Weights of a small transformer language model: normalized queries and keys.
MLP neurons of a small language model. Each row is named by its layer, matrix (up: input weights; down: output weights) and neuron, and shows model dimensions 48-175. Each number is 50 + 15 x the weight over its row's rms, rounded and kept within 0 to 99.
After each neuron's rows, "fires after" lists the tokens most often just before its 100 highest values on Wikipedia text that the model never trained on; "fires before" lists the tokens most often just after its 100 highest values on Wikipedia text that the model never trained on.

L6.up399:63 33 21 64 51 26 16 62 37 56 22 53 37 37 61 44 52 80 53 34 62 49 37 56 87 30 56 15 54 50 46 48 65 65 39 60 47 56 44 35 06 38 41 71 56 55 87 46 20 51 53 56 43 54 80 39 30 53 60 51 56 45 52 51 73 71 49 65 35 70 75 44 46 54 42 34 50 46 60 59 48 40 61 78 67 62 43 64 33 48 59 55 53 51 73 41 47 51 54 74 57 40 47 46 76 60 40 43 23 37 40 44 78 67 63 67 51 52 75 60 42 19 49 45 35 43 58 06
L6.down399:55 47 34 58 42 46 40 36 48 32 17 50 46 33 56 55 46 38 42 60 69 51 37 47 54 54 67 42 58 68 22 37 80 70 24 39 54 34 40 42 13 63 41 56 26 60 63 56 29 46 47 43 53 36 47 55 34 68 60 74 44 56 41 17 77 49 52 84 39 70 46 32 20 23 47 33 64 34 44 51 61 56 79 74 48 58 60 67 61 46 39 47 62 61 61 37 38 50 44 62 70 56 49 56 78 45 26 34 45 39 66 59 53 57 54 56 40 35 88 66 30 53 40 85 39 80 39 42
fires after: "9", "0", " ", "|", "1", "–"
fires before: "4", "3", "5", "6", "2"

L7.up625:72 38 23 49 55 42 57 55 50 46 67 55 46 49 84 37 49 77 79 62 21 41 51 41 59 42 44 17 33 24 50 77 31 52 64 28 37 49 60 35 59 55 52 45 63 46 52 38 52 39 52 46 43 36 54 59 48 51 50 58 52 55 59 66 46 50 30 58 29 48 43 48 62 62 67 54 64 30 46 41 60 52 38 49 68 26 61 52 39 62 64 48 44 32 56 87 48 55 58 59 59 58 53 38 90 63 62 32 58 63 32 51 54 49 44 26 56 74 40 74 26 63 35 40 68 52 52 66
L7.down625:49 55 88 49 54 41 62 51 51 31 44 52 47 26 53 48 47 34 28 51 60 56 66 55 30 78 41 60 54 35 40 42 99 76 57 52 73 64 53 48 55 46 39 45 47 38 37 39 53 57 54 68 47 79 37 40 62 37 52 47 28 78 52 55 57 42 40 41 61 43 49 30 62 46 53 73 34 51 32 75 68 50 34 34 49 22 49 45 28 77 22 80 54 43 74 54 61 30 45 38 66 84 53 51 64 84 43 14 50 19 57 46 59 71 68 34 81 25 35 35 38 79 24 31 37 44 45 53
fires after: "0", "2", "5", ".", "7", "8"
fires before: " |", ",", " ", ")", " ("

L6.up574:50 37 63 52 55 01 61 86 40 53 41 45 60 51 47 42 59 58 57 56 51 27 58 55 41 47 43 65 66 44 40 43 63 45 55 63 33 44 52 65 49 66 68 60 70 44 69 24 47 65 56 62 64 50 73 41 59 45 37 41 60 23 63 52 61 58 55 45 38 51 28 60 46 76 43 48 60 40 47 31 54 33 34 33 54 17 64 76 31 40 41 59 63 35 45 23 53 35 29 47 37 34 46 34 66 29 97 61 59 42 31 50 51 78 89 52 64 26 60 64 54 48 19 50 38 82 43 56
L6.down574:56 62 30 62 32 61 52 31 69 46 41 81 52 45 29 57 58 51 27 40 58 37 39 41 68 45 57 35 39 89 47 33 23 84 68 44 79 41 74 56 42 34 18 48 46 51 59 59 55 60 66 48 50 57 37 50 51 53 41 53 56 48 35 56 59 41 40 39 58 12 42 29 68 46 78 77 10 31 42 49 57 50 55 47 70 31 29 55 55 72 65 64 42 53 72 38 38 23 42 68 51 53 39 46 68 42 21 55 50 52 46 52 60 38 34 67 58 45 36 48 44 34 61 57 33 37 46 53
fires after: " ", "0", "1"
fires before: "0", " "

L3.up377:67 28 62 44 57 49 82 58 44 81 85 49 54 74 61 44 59 66 40 62 67 23 54 61 69 46 42 59 51 59 27 56 55 48 48 52 48 44 51 62 69 32 48 27 63 65 77 54 23 32 44 49 44 83 51 82 41 66 29 54 66 43 75 59 61 29 37 47 46 39 29 57 78 77 62 36 36 36 09 68 29 52 08 79 51 47 38 63 30 31 34 51 46 68 45 20 64 43 62 52 44 35 69 61 52 41 35 50 40 63 31 53 55 54 48 59 36 45 36 61 73 45 36 50 63 48 35 49
L3.down377:55 31 41 48 50 30 44 30 55 61 37 40 43 38 67 58 60 69 62 51 60 49 45 53 68 63 49 45 60 80 46 73 90 44 62 51 61 41 36 38 85 31 62 51 60 43 47 74 24 20 50 60 58 44 55 47 53 25 66 64 38 52 43 38 46 36 22 38 83 16 75 57 73 56 69 31 41 24 63 49 63 62 25 58 44 40 29 57 59 67 12 78 44 38 90 22 53 32 55 39 77 40 26 31 58 68 66 46 48 32 62 50 62 45 42 55 52 45 42 57 35 53 31 48 71 48 32 57
fires after: "2", "0", "5", "3", "8"
fires before: " "

L3.up850:66 28 61 48 39 32 52 45 47 24 60 69 41 55 26 44 56 67 47 45 49 40 45 63 34 48 45 55 46 44 54 54 54 23 49 45 35 38 57 51 73 24 68 38 68 54 91 54 54 25 32 54 65 49 21 72 61 68 35 54 63 63 54 37 71 41 55 29 24 49 51 36 74 58 26 41 72 37 49 29 44 78 30 44 59 34 36 67 48 48 41 62 79 37 80 33 50 46 74 70 38 42 14 45 41 57 67 49 55 66 49 58 72 68 48 60 70 62 81 61 48 66 51 62 68 73 54 50
L3.down850:40 20 53 67 50 40 49 75 57 37 57 60 55 46 38 45 54 54 44 53 53 37 52 80 71 61 44 59 55 77 71 45 86 63 71 47 19 53 40 61 68 11 50 37 59 75 61 46 37 28 35 48 49 62 43 64 62 64 50 43 50 71 66 60 70 39 52 67 37 38 67 33 55 73 30 51 61 40 29 57 55 56 36 53 31 48 41 53 71 43 07 67 75 37 61 33 56 58 72 67 39 46 43 37 68 72 72 58 50 48 43 44 52 47 63 41 51 30 55 40 17 54 60 44 36 90 44 51
fires after: "0", " ", "2", "9", "1", "–"
fires before: "0", "1", "2"

L6.up294:69 42 63 23 36 41 67 59 14 68 42 51 58 24 39 31 35 58 46 44 55 17 46 54 30 39 63 56 89 57 59 67 65 62 08 63 49 46 52 50 39 48 80 68 90 47 47 29 64 47 61 55 39 23 77 40 46 73 53 71 54 40 46 54 62 42 40 57 38 51 46 30 55 58 73 57 13 55 52 56 53 56 46 58 52 27 64 38 48 31 38 77 80 33 43 49 73 47 39 53 33 40 70 43 24 35 61 43 13 63 52 53 64 73 57 32 65 45 61 47 37 39 47 67 32 64 44 24
L6.down294:50 45 37 30 51 44 59 56 49 49 60 76 46 64 44 40 54 77 31 42 55 18 52 46 55 87 39 52 52 45 84 65 47 47 81 75 65 68 59 41 45 57 54 63 65 51 44 69 45 38 62 49 78 44 31 16 40 52 52 83 31 47 15 67 23 60 49 63 60 39 61 28 40 49 77 58 41 57 52 61 40 41 46 51 45 64 40 55 35 86 15 69 45 76 60 52 42 31 33 56 59 46 46 33 38 65 23 32 47 62 49 61 63 36 47 36 73 34 43 42 35 78 65 30 43 53 56 52
fires after: "2", " n", " m"
fires before: "1", "0", "2"

L6.up571:45 38 51 54 49 48 70 61 47 54 49 58 61 53 54 61 66 76 47 51 23 50 23 31 65 40 42 31 31 59 51 64 66 43 70 43 43 57 55 40 39 13 41 86 62 49 42 57 48 60 37 33 33 35 46 45 29 57 70 53 57 39 17 56 74 53 57 73 60 38 38 58 45 55 68 52 69 28 44 64 61 70 75 63 58 32 60 63 34 27 34 46 44 37 48 37 35 24 50 40 67 62 50 32 70 47 63 53 42 34 53 58 44 65 50 39 72 46 44 33 48 74 65 43 35 52 52 52
L6.down571:23 42 71 56 68 28 77 71 42 62 45 40 42 57 11 37 63 76 42 36 50 30 47 26 38 52 53 46 87 49 57 64 39 49 57 76 56 30 74 39 59 28 66 49 33 36 54 74 50 26 54 61 55 51 39 40 15 61 65 59 59 51 39 77 44 37 16 55 39 68 64 33 24 68 52 54 35 45 34 36 50 59 47 59 50 66 52 38 48 64 15 66 48 70 55 46 54 57 37 44 48 38 47 49 44 18 46 62 71 42 36 63 20 59 51 44 40 23 48 68 61 62 76 28 10 44 41 39
fires after: "2", "1", " ", "9", "5"
fires before: ",", "2", ")", "0", "9", "1"

L3.up310:32 27 60 50 57 62 47 54 63 71 66 67 54 62 64 40 29 75 51 48 57 21 44 65 83 70 58 45 49 56 53 67 58 73 68 37 33 50 60 66 33 49 94 55 42 75 49 60 37 39 30 38 39 58 69 68 58 82 49 61 75 34 41 52 51 61 71 31 49 52 42 26 53 79 34 40 32 25 18 39 45 53 35 75 58 78 59 87 61 39 45 67 63 46 75 44 57 44 54 50 38 57 33 58 43 65 52 60 47 26 50 51 59 36 52 47 50 32 48 63 52 52 40 39 47 62 52 37
L3.down310:41 24 43 77 64 49 50 72 68 59 52 45 40 50 54 42 41 45 46 71 31 23 75 62 29 45 55 37 66 60 70 37 76 59 68 77 47 45 54 49 45 49 69 46 61 37 45 54 40 52 50 43 46 62 55 29 29 61 44 73 28 34 00 53 38 68 38 54 39 70 35 60 45 56 40 42 37 69 40 54 45 54 34 79 48 63 44 78 37 39 49 52 56 43 39 42 31 33 31 62 57 52 51 52 52 80 24 72 26 34 67 21 50 36 43 43 37 31 71 67 51 62 22 30 44 48 22 39
fires after: "0", "5", "2", "3", "8", "4"
fires before: " ", " time"

L3.up609:32 40 18 61 56 55 76 54 66 70 36 61 53 65 35 52 43 81 99 32 70 68 37 84 58 70 59 39 61 55 73 45 52 45 27 58 42 57 51 58 50 37 46 64 29 55 68 41 42 65 57 64 66 28 45 64 40 61 44 56 68 36 37 41 68 71 63 72 22 45 56 61 46 35 35 29 59 37 49 49 33 42 46 88 29 69 68 52 60 83 45 65 52 38 56 40 33 23 51 48 79 43 49 23 46 49 55 54 23 52 69 35 56 48 36 78 54 47 35 61 48 61 57 63 54 38 63 28
L3.down609:41 68 37 70 35 47 74 50 50 39 45 46 31 67 64 27 45 64 66 51 46 19 48 56 65 46 35 45 45 45 72 38 51 54 32 45 76 72 42 49 40 46 70 39 60 30 48 50 44 42 51 61 37 58 44 53 40 41 50 81 26 59 34 44 44 68 45 32 47 43 45 61 31 24 45 24 53 64 36 56 39 25 30 53 56 71 79 71 85 59 33 61 48 54 57 59 59 63 56 67 33 64 43 49 43 56 38 62 51 20 56 48 37 30 47 40 72 49 56 26 49 70 22 48 37 34 48 68
fires after: "1", " ", "9", "0", "ight"
fires before: "5", "3", "4", "6", " Up", "7"

L6.up501:47 49 63 41 55 24 61 65 03 35 59 69 39 54 46 37 51 58 65 58 49 38 62 27 89 33 35 72 79 48 48 83 56 40 47 64 30 67 31 32 60 62 70 58 71 64 67 38 07 50 48 35 70 48 61 56 51 52 61 55 75 82 51 61 68 54 27 59 50 41 72 36 45 73 89 70 35 41 54 36 59 46 63 60 35 26 65 41 69 56 08 75 60 36 47 38 55 53 52 61 45 36 29 38 25 51 70 53 55 66 60 53 32 60 52 58 57 37 48 48 39 83 37 51 48 49 35 76
L6.down501:58 65 52 59 56 43 26 51 35 44 51 19 53 39 55 33 33 45 39 60 33 74 66 55 54 52 60 37 53 49 50 57 00 56 69 57 38 49 53 66 54 55 61 53 37 25 40 44 49 27 49 36 53 43 39 33 22 28 55 65 33 57 46 59 63 39 59 64 27 40 72 50 42 47 58 48 49 55 66 39 57 17 64 62 53 68 66 59 31 46 49 36 44 65 80 53 40 36 32 53 23 62 49 61 41 48 54 61 99 55 52 43 39 35 47 56 55 56 41 15 30 53 49 55 58 42 46 36
fires after: "2"
fires before: "1", "2", "0", "\n"

L6.up353:59 33 45 48 40 65 34 60 73 40 62 46 36 36 67 46 21 63 71 22 62 55 19 78 61 20 42 72 46 59 70 51 58 32 55 58 44 49 37 42 60 43 44 15 40 56 56 87 34 38 31 70 22 63 42 51 35 34 37 76 51 16 30 75 63 63 48 58 30 38 49 66 54 37 49 36 53 49 50 72 35 69 33 45 46 39 59 39 30 58 42 91 54 30 61 44 52 42 63 57 48 54 80 35 41 38 52 88 44 59 41 68 70 54 44 52 55 57 52 47 45 48 25 56 61 57 53 04
L6.down353:73 45 56 71 54 65 41 44 54 67 56 45 48 61 47 75 45 23 53 57 70 41 30 63 60 52 51 42 79 42 61 40 84 53 53 44 51 68 25 50 53 44 65 26 35 72 47 36 22 64 45 45 40 68 39 41 41 59 33 57 53 23 26 57 56 54 16 44 65 52 46 23 54 45 32 31 54 65 19 63 40 45 62 39 51 58 60 52 51 51 43 90 29 62 34 32 67 47 22 52 38 43 54 44 55 34 23 79 34 31 59 61 70 34 21 39 50 20 65 47 32 49 28 67 51 58 47 53
fires after: "9", "0", " G", " ", "ill"
fires before: "5", "4", "land", "ey", "ot"